python train.py --num_hidden_layers=8 --hidden_size=576 --num_attention_heads=9 --num_key_value_heads=1 --head_dim=64 --intermediate_size=2304 --vocab_size=19667 --hidden_act="swiglu" --norm="rmsnorm" --norm_place="pre" --norm_eps=1e-05 --positions="rope" --rope_theta=3670.0 --rope_fraction=1.0 --qk_norm=true --attn_scale=0.125 --bias="none" --tie_word_embeddings=false --parallel_block=false --init="uniform" --init_std_qkv=0.0253 --init_std_o=0.0 --init_std_up=0.0253 --init_std_down=0.0 --optimizer="adamw" --learning_rate=0.00114 --beta1=0.95 --beta2=0.99 --weight_decay=0.14 --lr_head=0.00651 --warmup_steps=215 --schedule="wsd" --decay_fraction=0.67 --decay_shape="pow" --final_lr_fraction=0.0 --batch_tokens=[131072, 262144, 393216] --max_seq_len=512 --doc_mask=true --train_tokens=1843000000 --max_steps=7809 --dataset="wikipedia_en"
MLP neurons of a small language model. Each row is named by its layer, matrix (gate and up: input weights) and neuron, and shows model dimensions 480-543. Each number is 200 + 40 x the weight over its row's rms, rounded and kept within 0 to 999. A neuron's up and down rows have the sign that makes its largest values positive.
A block is one neuron, or neurons of one layer that tend to fire together. After each block is what it responds to, as a language model described it from the Wikipedia text at the highest values.

L2.gate1298,188,148,242,276,223,190,159,183,205,186,220,200,210,151,234,202,140,230,178,225,210,214,177,176,260,214,88,210,207,134,216,193,191,203,232,177,193,153,77,141,137,152,211,209,208,235,182,159,312,213,118,166,247,181,158,288,171,226,211,213,194,182,207,184
L2.up1298,204,131,130,201,227,194,207,171,149,203,143,254,277,164,230,166,199,172,210,118,271,164,205,171,274,208,206,200,222,208,143,195,186,176,153,221,192,165,153,202,122,162,190,221,200,250,243,185,185,205,216,179,205,177,193,229,216,191,253,164,195,258,163,150
L2.gate1742,169,312,182,198,220,192,230,217,195,226,163,182,179,213,260,180,172,167,206,255,182,213,153,177,255,194,314,170,261,163,192,139,159,192,220,195,181,150,217,132,136,212,167,266,167,224,174,167,212,170,192,272,195,191,194,238,139,267,196,173,211,212,150,154
L2.up1742,192,200,206,233,220,151,228,129,156,162,182,121,209,115,205,198,238,230,253,197,212,223,242,189,239,247,226,127,262,238,233,180,191,191,173,259,212,202,140,200,144,259,134,156,189,243,212,207,181,219,198,178,228,163,181,190,147,151,242,249,188,181,206,223
L2.gate1965,230,214,169,185,151,139,191,127,177,271,175,204,221,191,236,161,219,208,208,197,167,173,237,161,226,207,194,228,211,183,186,68,140,205,233,141,129,86,181,101,161,178,194,270,226,212,249,271,225,249,181,248,192,174,177,214,189,275,168,209,176,182,183,148
L2.up1965,199,169,177,235,218,157,154,185,141,208,210,218,191,195,207,214,189,177,274,222,222,239,281,167,209,178,208,260,241,187,139,199,178,181,181,153,159,160,139,146,204,181,227,154,162,204,209,269,198,237,179,166,240,192,174,200,215,185,183,245,263,242,201,183
L2.gate2109,234,187,203,170,198,223,208,194,201,244,214,229,169,159,220,129,174,183,168,236,213,253,246,218,180,216,218,250,257,167,194,178,189,165,189,230,176,151,143,165,192,215,241,255,199,228,239,239,214,227,187,169,195,280,230,240,173,238,193,212,206,198,177,180
L2.up2109,128,149,137,221,230,228,210,115,158,198,254,187,206,190,149,244,193,216,229,130,170,142,172,133,158,166,145,287,208,185,142,150,203,159,254,167,126,202,245,200,167,197,221,191,175,227,232,156,190,294,135,199,245,196,144,237,231,224,109,172,202,246,177,214
Responds to: Hyphens and dashes inside compounds, number ranges and code numbers, as in ISBN 978-1-908, Centre-forward, 1952-53; also mid-word pieces of names.

L5.gate522,165,205,261,266,225,195,212,200,99,196,220,240,252,249,228,230,274,202,197,213,229,122,213,254,173,273,184,239,256,210,237,225,165,151,109,211,103,226,130,180,202,235,193,220,179,253,222,160,194,215,193,232,266,130,224,224,179,187,235,109,186,202,152,183
L5.up522,218,162,217,228,127,192,154,167,164,219,189,259,186,260,218,218,167,189,268,188,173,236,202,212,203,234,161,302,206,177,190,268,201,98,167,147,180,191,161,140,262,280,201,243,145,178,237,199,200,212,162,158,175,279,192,196,199,208,224,180,253,183,162,174
L5.gate603,186,259,231,229,241,215,159,161,217,181,191,240,200,156,229,191,220,173,219,195,196,154,215,249,250,218,234,265,158,210,227,185,190,169,259,193,203,173,305,205,162,170,220,170,163,199,244,175,195,172,246,272,258,267,173,191,146,206,202,164,166,197,239,163
L5.up603,230,192,186,195,200,254,273,200,278,214,234,243,181,262,113,242,208,173,174,205,296,148,148,183,192,128,212,191,231,188,211,212,136,255,209,207,116,162,223,263,208,248,242,231,202,159,150,257,291,183,230,144,92,199,236,173,222,187,185,250,194,201,203,179
L5.gate611,132,268,252,156,283,207,238,238,192,202,228,199,200,128,225,221,236,141,183,204,198,181,199,160,200,225,211,220,239,162,224,78,144,188,251,168,228,187,194,210,205,164,199,264,158,126,228,199,174,236,211,210,174,200,207,264,217,242,173,176,197,201,149,218
L5.up611,222,225,242,308,157,209,159,125,147,211,223,158,279,173,224,191,199,190,186,172,251,217,260,176,287,153,192,256,175,147,196,150,234,281,217,266,198,219,177,179,243,151,230,128,168,166,236,244,238,253,225,132,240,210,106,295,188,185,212,257,163,239,182,190
L5.gate777,217,182,247,194,231,210,287,153,280,253,192,202,228,188,219,228,218,222,205,247,216,244,246,183,242,219,175,227,185,148,159,169,176,273,234,212,194,187,192,246,142,223,209,228,232,145,171,184,218,195,220,187,228,230,194,233,216,230,202,179,242,170,158,135
L5.up777,156,167,238,295,209,259,234,135,156,198,232,160,273,259,231,130,219,216,128,167,232,207,195,218,185,173,218,184,177,190,161,162,222,237,211,209,177,122,201,173,237,242,185,214,212,197,208,186,293,191,213,232,271,224,181,267,193,163,227,201,180,204,191,289
L5.gate891,194,270,235,197,248,199,288,84,216,168,259,198,196,198,209,225,194,213,177,204,231,239,177,262,170,233,170,234,234,271,213,182,175,225,225,206,232,194,217,201,191,264,224,186,175,178,99,190,215,163,222,203,237,160,198,203,171,245,163,182,237,128,179,239
L5.up891,208,145,268,97,135,144,193,281,231,190,153,216,242,225,194,211,286,184,119,204,282,225,179,214,206,210,199,177,208,180,213,237,167,190,241,178,211,218,219,168,218,186,148,219,136,215,231,136,185,161,169,159,237,271,195,161,242,193,185,207,142,228,133,174
L5.gate942,207,214,196,220,191,155,264,153,136,239,203,222,157,185,154,223,244,212,196,191,188,180,240,250,156,203,242,209,236,165,133,219,160,191,187,159,117,194,191,231,205,181,125,243,226,162,180,192,199,169,173,265,238,195,238,177,222,220,237,165,242,154,240,198
L5.up942,224,147,232,149,131,245,233,233,157,201,182,207,256,228,182,244,135,166,202,177,144,233,177,211,185,238,146,192,124,177,203,152,186,168,223,176,217,146,218,185,162,209,208,213,169,162,178,235,270,218,201,189,224,190,249,258,178,220,191,191,216,226,195,249
L5.gate1196,154,296,216,179,172,230,201,217,138,247,282,233,188,137,194,210,235,221,183,205,199,164,186,166,183,207,204,209,185,282,164,199,211,213,246,230,213,195,172,175,163,233,236,232,184,210,182,198,157,171,174,228,224,156,128,169,223,192,211,175,176,184,207,194
L5.up1196,175,173,254,229,154,145,215,254,249,213,267,175,162,190,256,188,226,180,156,182,192,207,217,178,163,255,271,244,238,200,132,126,153,212,240,196,132,174,212,211,175,225,228,207,218,202,131,135,273,217,190,191,275,207,224,140,220,192,278,217,220,206,199,200
L5.gate1247,205,263,233,207,191,217,206,239,155,172,244,200,248,214,180,206,212,272,236,189,208,184,246,201,244,238,206,191,224,176,150,182,206,200,125,122,135,164,143,240,227,218,293,215,212,128,207,223,156,235,177,197,228,160,203,237,293,239,197,169,175,201,204,266
L5.up1247,198,277,265,171,238,211,322,237,187,136,200,171,186,89,249,195,204,201,141,232,197,191,243,209,294,223,220,215,221,219,236,188,136,151,199,241,179,142,191,164,210,159,226,204,187,228,245,223,214,225,237,213,216,251,173,266,178,159,230,213,183,225,116,205
L5.gate1251,217,148,181,163,207,266,207,111,223,164,120,231,186,257,160,227,165,193,277,236,165,175,212,156,212,272,191,218,262,210,211,157,231,197,126,221,112,217,188,231,240,248,252,240,217,184,158,155,238,191,234,212,207,217,236,274,229,267,199,177,183,212,213,214
L5.up1251,270,221,233,197,221,168,206,214,205,191,229,213,176,245,209,195,227,133,190,274,194,208,244,238,237,191,232,205,204,196,152,267,212,213,176,255,191,124,215,229,175,156,185,190,178,197,193,158,250,214,267,160,198,260,198,193,278,206,122,213,181,250,132,222
L5.gate1252,186,214,259,250,137,267,175,219,199,198,187,234,225,198,205,168,203,179,209,252,200,143,163,212,199,86,211,238,275,178,241,119,146,185,196,142,174,224,216,229,141,216,198,147,162,156,198,272,196,161,220,208,195,178,199,200,184,240,194,146,258,158,243,171
L5.up1252,129,188,277,202,201,169,261,210,203,191,275,131,273,252,228,237,222,141,98,207,152,239,156,183,94,215,117,232,177,215,250,231,216,207,210,262,350,222,228,212,270,175,195,163,230,224,209,205,263,169,219,182,163,180,124,200,199,196,258,174,185,198,143,169
L5.gate1314,226,223,192,212,146,179,184,179,161,250,275,219,200,250,215,116,261,198,272,199,212,152,238,182,197,215,173,242,182,201,269,140,196,194,213,179,184,176,167,218,255,222,134,257,201,237,129,160,175,157,132,234,186,182,240,119,180,252,147,205,160,201,166,192
L5.up1314,234,223,194,265,247,234,116,240,189,113,187,210,190,241,250,170,234,213,186,211,199,229,227,212,165,218,230,219,161,169,168,135,205,264,311,135,216,214,182,147,165,266,285,278,219,184,177,224,186,205,190,212,205,172,202,166,286,194,221,205,214,219,124,263
L5.gate1436,176,177,188,179,167,322,224,199,228,167,176,277,234,200,171,204,215,192,232,215,243,161,139,217,186,180,168,220,191,178,239,234,169,278,172,159,188,163,176,200,186,248,191,197,213,185,190,207,213,196,82,188,145,166,177,165,175,238,193,232,226,118,164,152
L5.up1436,156,194,221,240,188,196,230,151,257,228,127,264,129,225,167,189,275,152,156,188,168,226,234,240,216,198,206,194,195,262,162,181,169,228,257,150,226,188,217,208,182,216,225,234,175,238,208,151,159,208,152,197,141,215,180,218,200,157,201,208,142,198,192,192
L5.gate1519,196,214,181,188,176,193,127,206,245,238,200,203,144,172,107,269,224,186,199,274,200,223,182,204,232,207,166,142,206,219,136,215,204,203,166,173,160,209,216,133,159,192,203,161,256,187,194,291,282,155,144,201,174,197,173,237,209,227,240,247,176,192,188,242
L5.up1519,217,216,237,264,298,245,128,207,152,187,256,184,251,230,187,240,244,198,156,162,170,173,202,202,187,153,130,200,191,171,188,195,180,199,197,118,192,241,162,175,180,227,139,166,182,122,192,229,201,226,98,228,220,208,154,259,223,192,186,175,232,239,279,232
L5.gate1602,198,255,261,218,173,235,152,198,203,246,237,183,149,193,186,222,200,192,176,250,206,180,229,240,150,113,213,214,243,203,209,213,176,253,199,228,256,120,161,138,230,215,155,147,221,149,251,187,179,187,227,212,162,229,250,160,202,209,202,259,193,211,156,228
L5.up1602,200,164,209,128,174,210,187,218,214,199,237,244,141,162,187,188,214,168,223,215,156,141,164,118,164,115,170,231,183,198,246,228,160,186,181,96,192,232,239,114,185,182,173,166,249,202,158,217,278,222,195,188,235,256,208,238,248,216,176,159,186,170,135,224
L5.gate1734,214,265,158,224,215,282,193,123,207,194,209,210,175,219,150,186,207,185,192,207,271,243,187,151,212,203,166,233,223,259,195,174,201,134,203,239,282,206,189,169,173,219,242,246,203,181,133,234,254,194,239,194,319,248,163,265,215,204,210,112,172,152,166,165
L5.up1734,171,130,182,181,153,239,203,189,201,225,209,179,167,239,165,175,264,189,220,216,220,176,190,209,176,199,142,275,252,216,217,163,237,199,253,184,162,221,157,226,231,148,227,174,244,197,144,204,174,248,211,190,176,197,226,230,160,165,158,131,208,196,191,181
L5.gate2056,245,184,217,149,234,223,193,156,174,173,200,190,175,197,177,174,181,149,252,171,208,99,188,163,230,272,166,253,206,139,168,179,148,158,204,201,196,172,161,170,185,214,168,236,165,157,194,215,193,202,203,228,275,178,172,183,211,219,119,142,176,143,196,203
L5.up2056,193,234,185,191,195,222,170,181,153,229,183,192,183,170,204,281,149,170,229,215,250,215,233,205,222,202,144,190,220,224,177,107,208,250,217,272,229,206,160,146,168,232,336,237,270,165,188,259,199,192,215,185,243,211,176,286,207,218,230,152,217,202,101,204
Responds to: Opening punctuation that begins an embedded phrase, mostly quotation marks after "described it as" or "said" (as "deadly earnest"), also parentheses and hyphens inside words or numbers.

L2.gate120,195,190,204,309,185,222,155,168,231,184,201,232,199,229,228,270,174,189,211,196,229,210,215,192,120,175,146,224,294,184,209,129,145,77,190,122,208,183,210,142,231,166,230,191,157,176,148,208,159,272,161,228,224,143,185,220,152,196,227,217,158,192,212,170
L2.up120,237,131,318,245,308,226,151,245,195,203,151,252,277,173,235,129,198,145,179,210,251,236,242,197,202,207,230,215,253,197,218,219,229,261,235,135,213,185,224,182,199,245,178,227,174,175,282,243,216,232,204,185,154,170,152,275,177,219,114,190,197,209,265,165
L2.gate1165,203,230,221,287,245,264,227,203,217,128,260,213,135,177,275,266,251,184,124,202,104,210,186,221,228,173,178,168,185,175,161,168,181,236,166,195,281,211,152,161,199,233,264,292,226,220,143,279,233,237,221,223,241,110,252,230,155,232,146,232,191,133,192,189
L2.up1165,297,222,240,222,176,180,169,279,227,186,91,244,212,273,243,204,189,239,211,119,178,238,277,165,161,214,265,215,213,198,140,202,176,186,175,198,124,199,234,234,144,182,186,248,200,150,179,179,152,227,213,186,275,241,275,204,239,188,225,212,160,258,176,273
L2.gate1955,269,127,247,105,91,202,193,214,179,221,207,244,153,231,288,246,167,234,184,253,225,197,197,139,207,237,191,224,231,164,218,168,214,163,164,239,179,134,171,239,173,175,207,279,274,251,160,147,238,161,160,209,192,140,162,203,199,187,256,205,175,205,160,199
L2.up1955,224,231,205,211,185,222,158,135,178,211,165,219,257,173,259,213,158,226,243,155,206,206,204,187,195,212,286,187,128,217,219,212,180,199,190,202,188,137,216,200,232,221,207,160,194,225,178,209,153,160,147,193,195,255,166,173,171,234,215,234,277,237,209,174
L2.gate2136,320,205,226,221,180,233,270,209,257,176,207,212,178,174,255,205,230,181,206,167,159,142,163,35,268,225,211,203,217,189,158,96,186,174,140,193,173,212,196,185,165,201,133,239,258,225,221,190,193,124,240,245,206,225,208,206,176,286,229,236,207,199,170,257
L2.up2136,191,185,121,181,232,132,190,215,206,206,145,240,291,232,216,163,188,167,197,176,204,230,228,223,171,181,237,195,134,211,203,252,184,243,242,191,249,219,213,228,192,232,243,155,177,142,188,170,151,280,210,182,208,204,225,112,244,3,220,205,184,289,188,148
Responds to: Fires on the last word piece of a sentence-opening subordinate or prepositional phrase, often with its comma, before the main clause: "While studying at Durham University," "After Indra's intervention," "Before entering Parliament,".

L4.gate1122,234,264,210,253,168,241,228,220,146,230,191,253,200,184,117,176,183,135,275,184,149,182,177,164,164,234,234,274,246,202,213,199,223,186,201,152,171,183,145,205,144,232,204,265,291,230,202,196,224,145,167,240,192,207,217,167,259,272,131,183,191,166,250,192
L4.up1122,196,244,245,135,185,170,229,260,238,216,120,227,211,94,313,232,292,217,211,193,174,192,162,216,151,191,222,233,175,236,119,193,255,218,179,232,160,242,176,228,80,154,166,242,215,230,199,138,168,203,190,218,162,219,272,237,169,190,204,184,197,243,159,236
Responds to: Final word piece of a person's surname or other proper name, usually fused with a following comma, as in Merc-er, Part-ridge, Prabh-u; also closing years.

L4.gate1866,209,239,267,231,180,237,185,121,185,213,202,177,80,234,131,193,256,139,187,125,179,126,158,201,156,179,178,225,263,222,197,133,197,165,104,161,213,158,207,250,172,146,152,279,177,255,154,172,148,162,204,202,157,253,182,180,198,250,257,265,185,181,195,209
L4.up1866,164,180,228,196,235,144,176,241,160,277,227,184,209,251,267,244,269,154,179,165,268,199,144,167,159,277,191,228,212,245,194,232,197,194,257,150,190,185,194,221,220,204,223,180,220,244,172,231,139,221,204,137,170,268,210,163,257,198,213,212,150,192,196,181
Responds to: Punctuation opening a new inserted segment right after a completed phrase: opening quotes, parentheses, em dashes, and table cell bars, e.g. —or fairness—, renamed 'Akforce', Ploug (plough).